python train.py --n_layer=16 --d_model=192 --n_head=2 --n_kv_head=2 --head_dim=96 --d_mlp=768 --vocab_size=8052 --activation="relu" --norm="layernorm" --norm_place="pre" --norm_eps=1e-06 --positions="learned" --qk_norm=false --attn_scale=0.102 --bias="all" --tie_embeddings=true --parallel_block=false --init="normal" --init_std_qkv=0.0484 --init_std_o=0.0 --init_std_up=0.0484 --init_std_down=0.0 --optimizer="muon_variant" --lr=0.0102 --lr_mult_qkv=0.4 --lr_mult_o=4.0 --lr_mult_down=2.0 --beta1=0.9 --lr_head=0.00609 --grad_clip=0.5 --warmup_steps=200 --schedule="wsd" --decay_fraction=0.928 --decay_shape="pow" --final_lr_fraction=0.0 --batch_tokens=16384 --seq_len=2048 --doc_mask=true --train_tokens=192100000 --steps=11725 --dataset="wikipedia_en"
MLP neurons of a small language model. Each row is named by its layer, matrix (down: output weights) and neuron, and shows model dimensions 0-191. Each number is 128 + 32 x the weight over its row's rms, rounded and kept within 0 to 255. Numbers have three digits each.
After each neuron's rows, "fires before" lists the tokens most often just after its 100 highest values on Wikipedia text that the model never trained on.

L9.down720:118167156140107110090101068142172193085140171109062071172118120146132179160158171111171151103108113103163091176078172135174071143172162104119122139192122064114107104057151162134163119147098134137188120107164116152175119076089165150093114145120108159123141154141120160146108143097105089140126199164125138156151121146166125176076098160158108146142190038109103151114104115121146097151119092150093133117106082161145119114144078159090142129153124119114089152113106176150175096169101102096092151080168139122162138070100083131073149094128202116194141157119134122100127128106082110118
fires before: " of", "\n"

L4.down146:143130086162098087164164095109130145113145174136115173181132099081168130161100137103106130147161097090094133119191146114144134093158169138154160171183128109121113045097190132138133086102169096139160110170124157135157082145099145066125113087067048096144153188120073111103146141140169142133143125150116135121112125109108141144105134162111134131135113143081109182078083100192175123108122156123175113140113122186126203084155145138164141098091091123125143104134138068106166166187100054105100090134139105124104174156149124037130147156074101066198134090132148126143143133157071148131
fires before: " |", " are", " is", "\n"

L4.down67:160116162102074091138128141118084146119129124168157086135107087147143132077200122202111162080114094150194129035092106131133173099131137109172113145071138100107116099091130160072150172085132143089097099077148137162125153143104129123115175152140131087061161157139184148147074113159108179105128132137161106143133191099105162171109141157098133095153103122092125134188100125149120093164084117073091096192129101146156079084136100145090075088088137145095117130126066154162148157138098128185134140116196156190142120136170147179079169112123130162123146105125161116176171082098140136128
fires before: " |"

L6.down268:115155124129084083132120084074107157130083104146127155100106115103070103106145101138164084108131120205088130148109083046178149117093159128144124174182150160133145177081161148160117131133047084151118195079160185113170126103184126129157092123171131141173097140069187118102100132127129105101181125144119128184097128164115157158126170139140134103103116159087133148123088164181126161071179123096124139117062165183144082122160177138146091173130141074079156134099138099128117162100169130091146151112089137114092142130109161166157138098106208159090104072105139142131139134102179117094
fires before: "\n", "|", "-", " was"

L3.down394:122085102117137119110155127117148150097177111115150091145088122139098084180145100202145180153083066179081185079123121110140146109097085156140103168144120116171116071165113150114170095091113114108142125099119132123122120146109103068152153144134139179072163110146121077124169135146143141147141125143145088178098122112144077163066162128094105135124155168151170097159108092157145134103128099141135095062128087105062099125168115093086103116131071166147128100184139114115133163175094184125171120153176118163127079103117156123112195106122100081119193137227123210137156087117144198143
fires before: "\n", " The", " In", " He", " This"

L10.down189:167142114120124079167075141058091140154145070154152117159095158137139120128146164145059105144087173111149130114156156067132108158089099132121165108168161146140142142179118129159106154067100122080174137070152110082109140159168128104126115094130122156103113147100044119131124133131067171169147179142138146170173134137128196170142137152097087129091144134118120099105060209127121144082149129204124136054135133122141181138128186105088052108153152107105109101134131123105140113099174116117087121134172181147179095183194156144134133187099113104068098109102152075109149106114117139133
fires before: "\n"

L10.down138:113104131118140082137124149047142118156124105082128166184075110138132155167083168101165172172119137172105159103145127131096141108101109143112124113202126154180087161110061142149157115185148166171145077130131116131106106147123111107094170122118132137110147090152112143057156068128164128147164123149108191107127115158165128117068054157160102065141119087108097119139134053117109144088173159102132150135187053102134115138110155104123116125121071110114130101133166069091140105146134202130166127188096166130147054113158114172111119103184160147070129184143136155107154096090140133196
fires before: "\n", "-", " The", " He"

L2.down488:166122099154099103115118153150133161147136072117113082141148159104096134160151131120138159148143137221142163151083129136151093109123139156150117157146119060158121093096069147167113155124106115074135099134167092137081161156107071071154161113130095162063134086164156126069140177140100099180103125128138126047104148119109153087079139100107083111168171079149132105093141099181089111150163145135112053102126097130038122150152110087100075144137107135119165103198124099172163137113174157145145142150169152171161128109132185113095164123160111106155096066166161152132208145094144162164
fires before: "|", "\n"

L4.down388:035124175121105142135113205152078097029070154128135024178138097113128086105119186090090149149119114190161192114102151192127112081099193119135085106120108117129163156140144105104159147128119102114127134162117161128117143110090154149103141085109115075148121094101149126149139118157112093121099158099100123160139102161115185123116148074145149148155123166116059160127123153126154160190076099134162181147095120118161124111075186136144071192109134137207147164121133140125156147136136091138160102086092128171147174153095084121093136109108144159148152085089133145135149106113147115162
fires before: " |", " —"

L5.down316:128174077129162142112100084089110113162136069118108103135163115156151137137156140094085140096080119184173115117153185104167084120147137110172102124126127108054111157154147141091143134093078129134118150104156105146088184104087127132114087166136171048086129152162099155123176138109130095129116152092118158124165156145190192149197101109081052101134098193111101112146137117196140175156113132102120182101122186153136091122095122119107089105076160184113118123159146167102162052109124150128112100062140091149163125093162126116141147105121175178133176114129131146095219114085165134135
fires before: " |", "\n", " ", " X", " 1", " 0"

L12.down282:053160110126103036144124057174114111174163155099112109162106145160123114135141173116140131140111081120135133044064142108144161143121183169139154141192182124132108124158098183158090149139099068154143083125167139140094093078115107175100166145123184138075124144149121069183136113119130157129142153122155136098103185198151145130129113108205118148151108100112155085091188078126104138136133099084116124148102153148151146097112082131136098135187166053149115124130196082091155152142137123113117172141107131115129137125137142114087163077093086130084142155116160185139152097053126158123
fires before: "\n", " The", " It", " |"

L6.down320:144063160160086079153123182104136150118173120152169063088101117126083118199103164178119187152095076151106113147114065167113156133117074157128138098088122159136143136122113138142162088147139164141137108115146163137138139129129125110136151045143104123142152123105162129127137074146106166109161158181108144165059118137128139150107153183108088083170149176120080077162110158090119117142135159086092097087122129173080161112179086129077093182155091126095093124134140082087096175102104151106119135145115091123185102103124118233126074106128151112104180127168116170147179065148119167154
fires before: "\n", "|", " The"

L4.down29:127134114136061125126142145077153094116080160130113119155108137206094177095123164090146094173124131115107140136143117123186126156110104073086113118100156129166136113138080163117130083145152111110177091130083072164090110103169170177095163114113140137106162102009125154141127064080161212110090116150193150079122097112170150092155099122186149151131148157148096112173161139110083126114161183084119155125138144177074131171118184154139155179125150150103120118109097159180138121135149104095196144127137120191142137097117142188146123086083114117142102114119065087123092165120166147119
fires before: "\n", "-", " of", " Synonyms:"

L13.down531:154157075136145148141121214158112142193088127087108139141115148106126153090124176125114113171152136124133114129117144065112181092084150167133116133145142082155161165146154075053146173072052115151182119119141116163134180075122150134110114125129145127156100207155105095157119172121109118068152145101147130120183127138134155120131137094112167144096106173083142123129107111077057140133117101095183166126187078102116158109110185103120120148193222105126133110118131100075080117101137095190111095079138144124118171187178097169100118086108093102114112088142154160122082161123159107139
fires before: " |", " of", " 23"

L9.down175:138037174148135102136000088041128126144068150212165128100121131122084172086170146092170171101124137120135123176111103137154152129084129151110163100159140171094153156139148125172147126201143075119152122160141146137100142138164152129133109174069080099082072112059110171115114102119087105117158125161185186157070120094139169164099138130127087073113147110117116161162102141153134150109167164097132120120099114149133091121128100138159158103135087110148160167124091092096112150130122173151133098184130097135154139091124156171111136111090145185141084182152143126130158127106116096111
fires before: "|", "\n", "|---|---|---|---|---|", "|---|---|---|---|---|---|"

L2.down388:117136085097114160139106090170135140171167100069084129146126153096093079139155099180102162121077102174146165070125126089124154137093117180091089142164145127124097083192121168161123144067090134098167158133116132135145129173113053108144188165162073121116124179104128083133135157105091141128112120083149152136143125110105101167164154124144113136150133144131147031116129139164076143129138110114133094111137145160068110174172080111094124151147068177191189123178143083146167133194131176107148134142077106127101144144119124050125194077090090122112135139157124196071163145124111150133
fires before: "\n", " The", " He", " In", " This"

L5.down750:171170104113129115187111143208153153090154100105167129142100110103141110122174167125155105146136114133099166104152073106143169127121119121178142110153121088138067175094100188097106154147117066078146142139103108135108177129041130133119120140141120148083099062112131085102117116116184123097118104128178101108155131104154109158120146113132094147169126124134134124142122126116109114156147181165095140090141070208129166109115188113098132136110114199093103130099138114159089148069109145084164177092119158033130103051150103095141151141140177061188136160194118174085165157143171094107
fires before: "|", " -", "\n", "-"

L5.down659:185109080117141113120150085148090161148101086081125089137108098123099167106146207151171116129112083166173178149102198129148104103143082095129116125171121100131118130130102123132164150094109096130114114087126109111109171124102112190096069119153139176114154123186135140101105090096136091150093133124156107101186155111152153134170158118118111138101124187115158087158131140168121163152145080128094198118115172141127086054096102092141124190121154090217087136145181121106180057102103064119132198123121135137134065090143089103138180092121126177190132093144115120173144158142117147189
fires before: "\n", " |", " —", " "

L10.down498:108168124137168101144137064173150135106091129100161097099185184142135137143177194107128178178107119127135133108106151137119166164152132106118170127150059118100082085168141103117087116156064063146107156122108135177110125084189134192088146145085134109070110113175126081133138115138047099133167184141105123088061187185126127077090109064127157139121127130130118142163147174135100090103125139145106120137103084101134139182174139185100093142079157118155126134133175105114166160130143120147127082143052152132212080145145118136062135140117118130094075117095181132143124144142107165137
fires before: " the", " well", " a", " of", " it", " they"

L13.down325:122096092130097090106130143113087079118082156156176169156101102170074117137100124074162125197138134155188131117143087089078107098101112187150087109152129131108157113149151178164123090133204071160145138081082079225071178108126132124124111130126137143094083130142112072112139052161117123128109170115101122149111196128131145145123119148093085129150128150115146163128105136092137107173140151115141083179175155097150161118082122103127106120111178148125149114142147127149164139123137115165172143120116057093132107145141139161196158076146171145070096098139163179097203133051122087148
fires before: "\n", " ", " The"

L2.down298:138061124126147172077133158081167169105158058108130109160085112128112171139131093203122118151114087137171189091117168129130134107173097177101120119138110127148160121182120121089120121143165126150168096081178098163117140159135136120139128142157145143096115106103122113159138084056191167185141131146117127098101076073090065133128142072148122169161103118125123104137140132196101085109156159057174099087119150170051119157157137094100153106131083057101174040172130113128161148155079153117117151116123146132116159090113113148126124133205104134157119175168162180128159113096143169129
fires before: "\n", "ine", " He", " The", " In"

L6.down595:202115142109083188153097115154092072182060123118076110163141152159187147136135089098125120167083114063116142078195135106080097140145152153143114107135097122186121108113065113140125149158157145133115123091101190140152089154071141056113075163168143119117140141094098121136117101170104117130164124139184071149160127134060095186069143136121087112133112181121156083140140086129104119111161149148115179138144097097155137068068115108156125096115137143173098098107152129102151075117199118120170129135141113126205161107136208103148155143156157154189126143103109123113123188135126111130
fires before: " by", " to", " in", " as", " with", " and"

L3.down180:169113134183110167112156117139101066158133080109150095150097153108116086150138107138107116127171181137131157097078123163131111109152116160063155056175162124135204074102127185145142115138101145099118135114144192067097130082162122127123144150129132133132065149203096123127136144091112139164150093142159131132161105093121067167126122174160159076094143080130111125142104105131159136114181087067196143204138183121120133127144084108088097118113118150144090121074123046078094102168128178117095089147165119174188133151121153152125083118110160143138135161143111159117173119047146073147
fires before: "\n", " on", " as", " in", " |"

L3.down269:108167066186099136158170104134114165135145155114136077134153108138097174154180136137135140215133048181140079149175182166164118106148154173118159131096121131070120126122182138105144076133144137178095096169133090151152138127110134172134097125179132108076135135110138125082150113128101085175065093140151125146177097140113125137160107089144097110146134130112111123099041090198102100137116146138138116127211123106088111140178163139081147141141132079116085110199179123080128069169081078162106106109108099113137081189178092109134118108156089113135102127149151168127171143092093114089
fires before: " |", " Ro"

L6.down670:178129101124109110087122080155097112183111055124098152135169126117131151086151084125118162078107135112160128087174073100155112100162154153212132081125120093084143164151139089136137125161113197182137109114149252136206068120135117129116111129119127101144146092154142104147107071105189131126177201125095091107140093139082128162118102075100080089132106103150145141171075121116129080159076169161137105203156064131129114137087144125135088103165161129124150109118110167128118113129134142095115150101103142131156175123167126151178086179187082113113153096128126135096127155159090115119
fires before: " by", " in", " to", " as", " a", " the"

L10.down7:142221108124124179141101113142119182185122188172126091143161106110163124112095099116164090113193149099139173106089100125104133104156134179129108076100094127135127172154189150075145180140179170120095084146118095131138101176100165116105130142108103100133106140100100087092075198125151058149088114127179141123099113121097163160120117081144158149141127137139156048113135123076117141147114086105095146103105114135172110093167195058088134118183120191156183126199130093178109119154092168087162128103131126148107116119151185138184124115093106076113099123129100120111108116141165085090
fires before: " of", " was"

L6.down499:156124190164111139134123115179104139114114128111157165149139140117112128139189149096104190143195123139103145074139111119155119110107169139167049117053135122143156117133184183080106123120132084121125127085118135095100179111095129132114185177126119057175099133109092069075153126125118123081131140118126169120132060202143068108099163052073114118105159097222152143096138135131086085133145144136195163109150109096139154086112119137135123134096083111147156125192089190092163124088142152154158165129102181097127142100113158126170131069105196174115125115127173124153102121118134136102
fires before: " |", "\n", ":"

L13.down170:136159065106094096118181130155133161159117195041108108174126069143128098094103166152147166118133089170044125105047144147147126037146146102132138149255134150100108107127107125137113092117112130136151125214114117096138114116186143110085113156116121145161129119181109140097119089160145130179118071096105131120113148201163172114125086118141161105152157119185159077065114073097114154146108108137141117162157168144131099130139165123129162171136111116119149129093135089100136124120130149137100114174161105045140135124146107148080127071150120100137124100139151196135146157123154163111
fires before: "\n", " The", " In", " It"

L5.down211:094100112097156084092114082090144150104127123104135102129162122103137112187174141124136131139077134122130164103105114202097141159110146096131119109096127115123151157118114123159068191113112085128118173140154108099150198086118118143114144153188198168092089131141124117076138118140137125192134122157150158132127235133089111120101059108173131155117161170156070127086180125104138128092119146124160112060160149124097108117198122052097107115065133169130122122068154130159121178166160191150121121185156111136101083204067105100125169125091133124133096145146197114125076132087122153133
fires before: " the", " he", " they", " she", ","

L5.down173:084159112059055072135177148177109131172123096113071122194161101125115143160136046121156130167087100114130134106128100112146116080106103205143080115106163136115101118145151119141095175099085163107191064133131109154136110143115179137123130120076137149188105114151094112174131103087157167161148105167150130081131114124172077126116154115130135145142099136083210164159111089190140181119141150144138151160084147137108154176142102136167103098126144167117170108098097127090096198129109104080097172059158174138170124099093118118082167192077127115130091125178103129107159146138106123122
fires before: "\n", "|", " of"

L2.down130:188088150148097099101131119096125064166097178149187153083138137130131048149155100048085132151103243164138112084183077169158108168094093124133128118161143116112193117149113122109139109162119091083140155128079156107158085107135090150141129095136083132095166115150123116093140160117171150135130115129148113178108164169150123142113122153104164118100159104132124102121129104101124139084127095092195144211045167114083112145160057110121139110163062149142081164158081152150124126207096140117128123121116120097119117116104158152175086125158146154180133158107157117109138122118197130131
fires before: "\n", " (0)", " to", " on"

L5.down105:126090111133151158083064156097096139112152143160139156092085127055102134197127190179125124231089119172066091142119129151107134104147156119102170170091122134121143129082128168144154067120175112085118117130139143177163138140133126104144138083124129093111063134106068141100156086201118083140100182142104152162129165164144161136117117135085128165144156129102109114164145104118095107090144100132164098111153162114084112087166127111084106120041123206126111141135101149151142203134172144165163092145133108153093123112092166154121066126089165140130092130156090135179131061131117141196
fires before: "\n", " The", " It", " He"

L3.down560:199145130124107189110141101171115198087190126087186121140129093151176097132122115105122117193131113103149159155151166104092048136157216173166140140088098096119135158108164133096155110130061047132087168117088104150143075167157106079136068143115163143170111129127102128092114127116130150127103146141173132135169204126181142131161141090150165094128137086157099087081091171149165104108124143093142151107157145121088148099145101122162131116120106089125112124076181104155121134097079083121099139156099129140180139148167085143104051080126081152095102145108132108159180179119098141131
fires before: " |"

L9.down329:158102148104107123094127108118136106097093071090143151123064150105137116186101149182122153199147144177076180113135150147157106162135135150092094185087142148124124136127106164117146141175134113084128101113169121148087110094060051151143138089129105115122150121152118131063144134134109110148140105163109140147108102164127191105129102136135113040195147113141097065093175068112130105113158156110179137118165169131048122174151103101117082158127105119124166136138205113161138130174120098121089164161133100162086103176085146127057111160184173098058157157145137137084162141104184162138
fires before: "\n", "In", "The", "On", "B", "M"

L12.down62:108122115149117184140089116106118097088129114116158118140098143116078108147114159095136116145092142150150115140139143093135084069139104129071171116165134068189148150119102085174127108135094119155090085144174022110072155186124194142138099139171079174166085121103114123132148104141130137209183078136135144134147088083137138196085107159129081143150152114124146143160114102113166155121153133157103096097161033199181168086176100126160172147144090107094116117173132131138159142065114139138184144141171116180128151080095116134144185095104097138176102130118123073110114161166117139114
fires before: "\n", " are", " of", " was"

L2.down349:070094127100136117103157167098099099137083138101121072158166171069172109142113100147085103086138090166151158126110156190117118084125113121097088134054094101129140129142085121111131147151168126151140070129107132124135118082117189153127178110190164057139128147133133157143085117136123130115145157148103112099058140110112163172121160097108158107133119146178147193164186116132116134141198118134128141118169097123152083149102095127110114134057140200091188116150103206096105107163123108147134180114190162092110098099151154149171129086115221193184111129124159102083160096116139102110
fires before: " |", ":"

L9.down602:093184085148117153142131148116128096064063126173147061091081105133131114122132168070095106173089165108113157122137093136136168090142108054144072147179117138140175148160159060151110134169135145131121152152063096141141099156110119139111113109110146120108149097149152182133131134166072104163122143106102147101115087107074108136183106154119121071147151081194117108174131150137138049156133153105190160100146146171121059138108182110123158107161116094152162091111126149174116060144188129106117089147152168158183160098092117075136157147072160111152155176096125128136093166173084154109
fires before: " |", " the", " votes"

L5.down160:124116050199129062098160153173165164121142125130096113142145163123135127113127090088123146133130142152138169152089172127120133102132119111119037170128163083162138097140124175140097094140116090134150078095136132111082121152107152117122173094131156091167101170115242077074148077169176138123114121084146096143148118115111127145078160133085151163164102146105134146121097154188116117129095123177086159122140077132184090098142089129122164137089108105143110149225080129092182136104086155104157078126107116042085131107127158149155168138180150106128142126167141134183130102070120166156
fires before: "\n", " |", "ography=="

L13.down487:163147142149125124121133149136156101104146129102096147188179192139162168149095184169077184137066093153106143089194161093098140152194166080159104098143062139098146068175100075141088129174120142121116070139105150185105143144128106113123149148107117104108140064105132115152098109134155063138138107165122142138140102153095134149111123117201121107114062163186140073088151192126085098152119161138117068120127126129053131101079114135122122145129171123137137151173086129100149140097151115107138135115169092168085130127167145204146113162116125151142120191105205103147098084081119082101
fires before: " to", " on", " from", " in", " by", " with"

L13.down22:113151097200096120128179131108135156154188146108150081158106135118187130162150119116138099180113092093125181112139159078114101115129072158150135124171137106196103141147132095174153115099125127122120176130113095136106106095109103068111109097096146081118194082162121135103104129160167116106159137091115122041156071116145169147095151149066158158028126151080132126142128156129083088186138110123165120132159171067097125117178108103075097154137096122134076185138171122135182097158207179101137125143114115138118086173159173102159107107116112121129164182110150143151170129060100157130
fires before: "-", "\n"

L5.down73:174132100127134165140178111144130147165132120084127095152168122170130162137118197143149106113103143062089105116086134189146100083085143059142146158146164165134120126117080112181170123159092069158146148119141085207043129116157119103167091117127141161150117074145141106134101143103145107154143191108135157082106165104188120118113130111116149157140169159080171109108131094168171120158095111079088183168147113128135061077135097126093122120109141098145119128055109106117147074129157043082106102215152103138094114125120137123113132103161136088117135137173147123198156157130079151192
fires before: "\n", " ", " 55", " —"

L3.down467:150087099163160106133154113101118078149184119127125107111216150154132152130180138057079114101110123145145189138122109142138104126165153173141069153187109124150063104094129140117105099097119157132079094139110142134065104127162080109127129141111092168110076103199140092167111148105183120171131093141122151125078122125117138144037103106104126080148157101129129156142126119110155100111173124126099155166176136134202071155164105116078164115122164192135125116132131165080167113102147164085155088056125106119153139120116156075074163129132129126082135162194207138135188119085162156162
fires before: "|", "\n", "G"

L3.down475:098097111122155114113118125156153115168182070128133121098179106123064111147111136106143091142125181168119126127085160162139112093147217133147123177142098130122093161116098113037149103093085146121159090098127156132093054139111183089147073152147140150107074151146146121153140118115138153139149150172156101103050111102076115122106123122084150129166176150124140133120107122126206101063111172143094104177138115166111105113218062142119141116156111149125104099148127094102139088100110132157143111139113152095146113141128128157063178155124169140092138133226192134152208116126176175093
fires before: "|", "\n", "G", "-"

L13.down108:062153122151135106120102118103157119082173125124155150093081079129072137104143087142145086135114130076153073145117089171091102082139121153063155152157125134108152169113150103139123162155144136105108214141051121137149107103160115070129142082082132050138147146099126197125142195117103097157135135137129198119119130136085160141168040104154096096185119119156113180102149135082142127105163154155153113178130148121192132144089119167149135142123190085138162155132085171151101129113081178128185102174122140109087152114182096123166118181184148171144105144075143111142105092108103094106
fires before: "|", "|---|---|---|---|", " the"

L13.down470:103160153113150120127087109117114105119109130121152084106134117120068138147163223127100131120172121179164089145158100167110146078087152111096182115125130122081098144134128153163178145132084120130133167185113133150172220117151057078111136083172190117194128153120132127126138173107127166141124146110101209147142213170125136105150071125166140130163123117069084106101104083100172150078189098032097140135093107120169169123116152127126117138153109146118146173108110147064140129133062136136130135112133104123158105166112111080131093158077120158171131101113089118102100161113156139062
fires before: "|", "|---|---|---|---|---|", "|---|---|---|---", "|---|---|---|---|", ";"

L5.down3:157152177152140142158134124091162116107060132063121095160189205111082153078114118085148115152169083126151107181084164133114089107162023138113095094126147111138199104104112085144121175200185101099120136144122136100155126116088158161171132156130098169102118150128111150176082177099106126118107112110164128090090116103116129172165071140134110104118156115101139185179153116152094160149169114133118180123135132118125124147122088121110132139077123088124074161141078174134155122188140115167114159109107081156148180136117173131102198109145125096105104148072101175075144153157122059101
fires before: " |", " in", " by", " of", " held"

L3.down376:127148128113083123166145058184139080142163076151159175117103154102081078132139113148109159102092158134108153050139125147131133112071081183104081144177144089120139073212128135139138123103071084108150124150080120136136131157120065091137151151159129128109123157131152099142103183092098182149155082121186115197094114157110115199159125118190081104156126175135153076132167090117119100109136082125115138140075126092089099198174118083105115137113147154184145159112168091122146099195142165095133098165125109116115120182083095114134145102126116116103181129163156189094169152129137129100
fires before: "\n", " The", " In", " It", " |"

L5.down99:093141118137138095114114094140181194114128084081137146112136084126088146161134132201120152086100065141115153208144134146163181134114160114203085153136121118140148164134146154182088211097144087126059128158172159143107076131117092112075182131105102128166102097101176157119151115101176148055114100123107105133078136130148103130118087154066154135131147135124115175151135228116110111150163137163151143130188105131145145206083092138131154112090129145136171148105077090130107119077168145141134131060113162120123140137099125127097146122159089088166191183178132143106133110140087101126
fires before: "\n", " ", " 100"

L4.down384:093132109152145120109162124122150067137166106143185112111146113198112183192122138149110151133138049100054096139139203140132092126118174106131104128118113126186097175112144136139160099173155103073124092089104121102061104132125125143113113163092122113140066130109124109168177127095069150125155071124167119155052095184115102126114153122147173122154117156116135104120081130124105092086163181116101146154161202099077085147158073112156172102143113127137133122079174096110173131127174124090167160099167149122140096171111147107110205098174092098134118157152180160159102122081123195114
fires before: "\n", "|", "-", "The", "G"

L13.down320:082132159091103122094135125126143136078073162092125137106106066112044129154105093133176143114072112200105121116075107131078156074133140168188110129182141079108092093124122141149179114186087137174165126107092163169128141078180162170120097112125131126165141182090146095139120083168063097149158156143134140153123134198124187140133067149135151138194125091143091127102146090128137170128128160148129103153111105129174146092164123103177127133178096110158189126148149155106121124180111086151126082164088138123079106172116134137122120166087157075071119138157101167120180115096183090092
fires before: "\n", " |"

L5.down203:136139144166123139145103110090103120109079081117108085106105139146185148116177191106121147093121097165179178154178137173102145119088098110151161105115143186110163178189214120107111113140143143154130102092179092162212170110083043134158120136104222118120094116112121140120126125059144108117082112136135129125186120157148148123085110101155078131102141130113139099113141111142090174153121175113099102071126076109116152101154184096115060136094126165117149090146129181165145162106092181175116080127147132136137124147156152135145155117087090151105102101175158141079090185113082126074
fires before: " ", "\n", " |"

L13.down275:136175135113124144067086089124128188161160119154082198146093101075097098115140151126153129125122087117151152175164118171150135183134093136083107164146104122135110135087126123054113144175088157105095165105106110110075121101146146129106167142149105108219078145080107094094128190139100133142080117165142119096118156130165192106086098106141110101168092135078110156116147091172150158139154165100209207141135111192177161159144121094134180121134106108106090126110119150168128133132115114130146153073086103097063191063165137127130172123082120134078141153138124132082133182118150075115
fires before: " is", " (born", " was", "\n"

L9.down44:162093141128093068106163139106137120092091149169146137039090110120124107139098130099078180158130123181138085116163119221162150098121185168163121147139085157092154132136073167123152136167081198146109129131096113128103167090072113114121158119115147129109136094165162111111122100130199128139123191118104129143110075155153152130085115118161154081079092166153079070154084121142130164115136123128116133138152062193175086088180072151096082160130106151077079102136126146133122159119159162147085080144131176118189127110139179191099109110132155128105116123145133131119223110125124099145
fires before: "\n", " The", " He", " In", " It"

L3.down454:146119098119151108178128121114096116148147139135123112111148147082106182089132135039138157131112161142145144171075078054131159102171134134070168122148115167098124156006060150160155135070128161142152073115112132096086164101122133079142186143093172131116161124196207170091109125142116111179120171138111126116116124081153131080125181110154138161087120123135112112118108179167100110233110099170091089148173116168151094139109186140181098158132124141095140107159124165155159130118176153125102108137111150148070116115112135158105105133132105131135076068106093124121158126140118172150
fires before: "-", "\n", "=", "S"

L4.down292:113165080140158119136105078160119146157184110127159120126154180136091095142134125133151092134093090135175139134055134141078113144148100146124132186121088117172064094054064191180109141107107116074173103077151157070134136117131131104127144085182088125113155140099138174070170165161136120109105148101104142168175107161125116119086143127110127105115169171205129045141150166131125106116140101154125167124105088156108128117106141135136107109082100164127126117117139145125115108107235079182169084035119125159110149152126169189111130096097165116114165111174142133085094148180117149138
fires before: "\n", " He", " The"

L13.down582:122170182098127169067131070121092148094180127124102133095135117115113114093113147111064133114179109134189102177144134120138186143157211170114194118120190121146122111158164185184066107140114161163137185162108118077092149146194120098100108121101106114135151182061114123118120081096114134164135113168122156136152067138139166173157105130150151152111125084115113100119055133083112134087124060172127103142073138100145119121115136126143108163100120102128091133126145228148155094153109107124165148091183107136166146160162110110110101064133131129155145164096111040140147086111153140151
fires before: "|", "\n", "|---|---|---|---|---|", ";"

L13.down599:117182070087122050092123122155116148197173113136141097160097087149125168130124090150133109130110161147160131073095168096126054127133122138141121145162157143165146153104130049170120135116081118107163144084137092117110173148082100073119116119091143073161131139146104097144139051193144138146063090138161130141126135130149222124142107133150108149108166147160150123184098114129072139107123097205067079137162091101118066157127066095098154107055192131140125128138122119120150123080166156174140130151168147126116072157124158124161112120154142178067131127113154113186161152142160118119
fires before: "\n", "-"

L4.down27:105091127101165169120086102171117087135085140077098075148121141121139100129145128133161136123115092195177160164112117081174104127164146121117101118142169069116075095114136157124131182061098154162084155113125157080139159115069127148164102114180127145099135131140151092149141172174161074140121111101098128096190106154169142134148119114086139131089078171124100108164148181172154137130145091138074198057121137071095132102058114169118092171125138155177108106196144159078159127111154091155142106101112154157141160087136119080133168082090203137139193090120093139074165149141169122134
fires before: "\n", " ", " —"

L5.down356:144158110156071103129149096099151115166126101104170121169138144133090209169172063135179135148132142138112147179087100121097123113088091166140110120194137123080100105117100159078113093122106133163141134122145095148116157095102152132089131116150139133118167141117144120150119146147168115094118086113140194145074105149137092141111151136175050112138115096118183110133144160097133059109149135112124136095117082087088116137157142170064094149206137102080168117127128085083131085159117194095112181174125042125107127055175146165149143088114164188160138185193168185140146146123125158084
fires before: "\n", "-", "(", " The"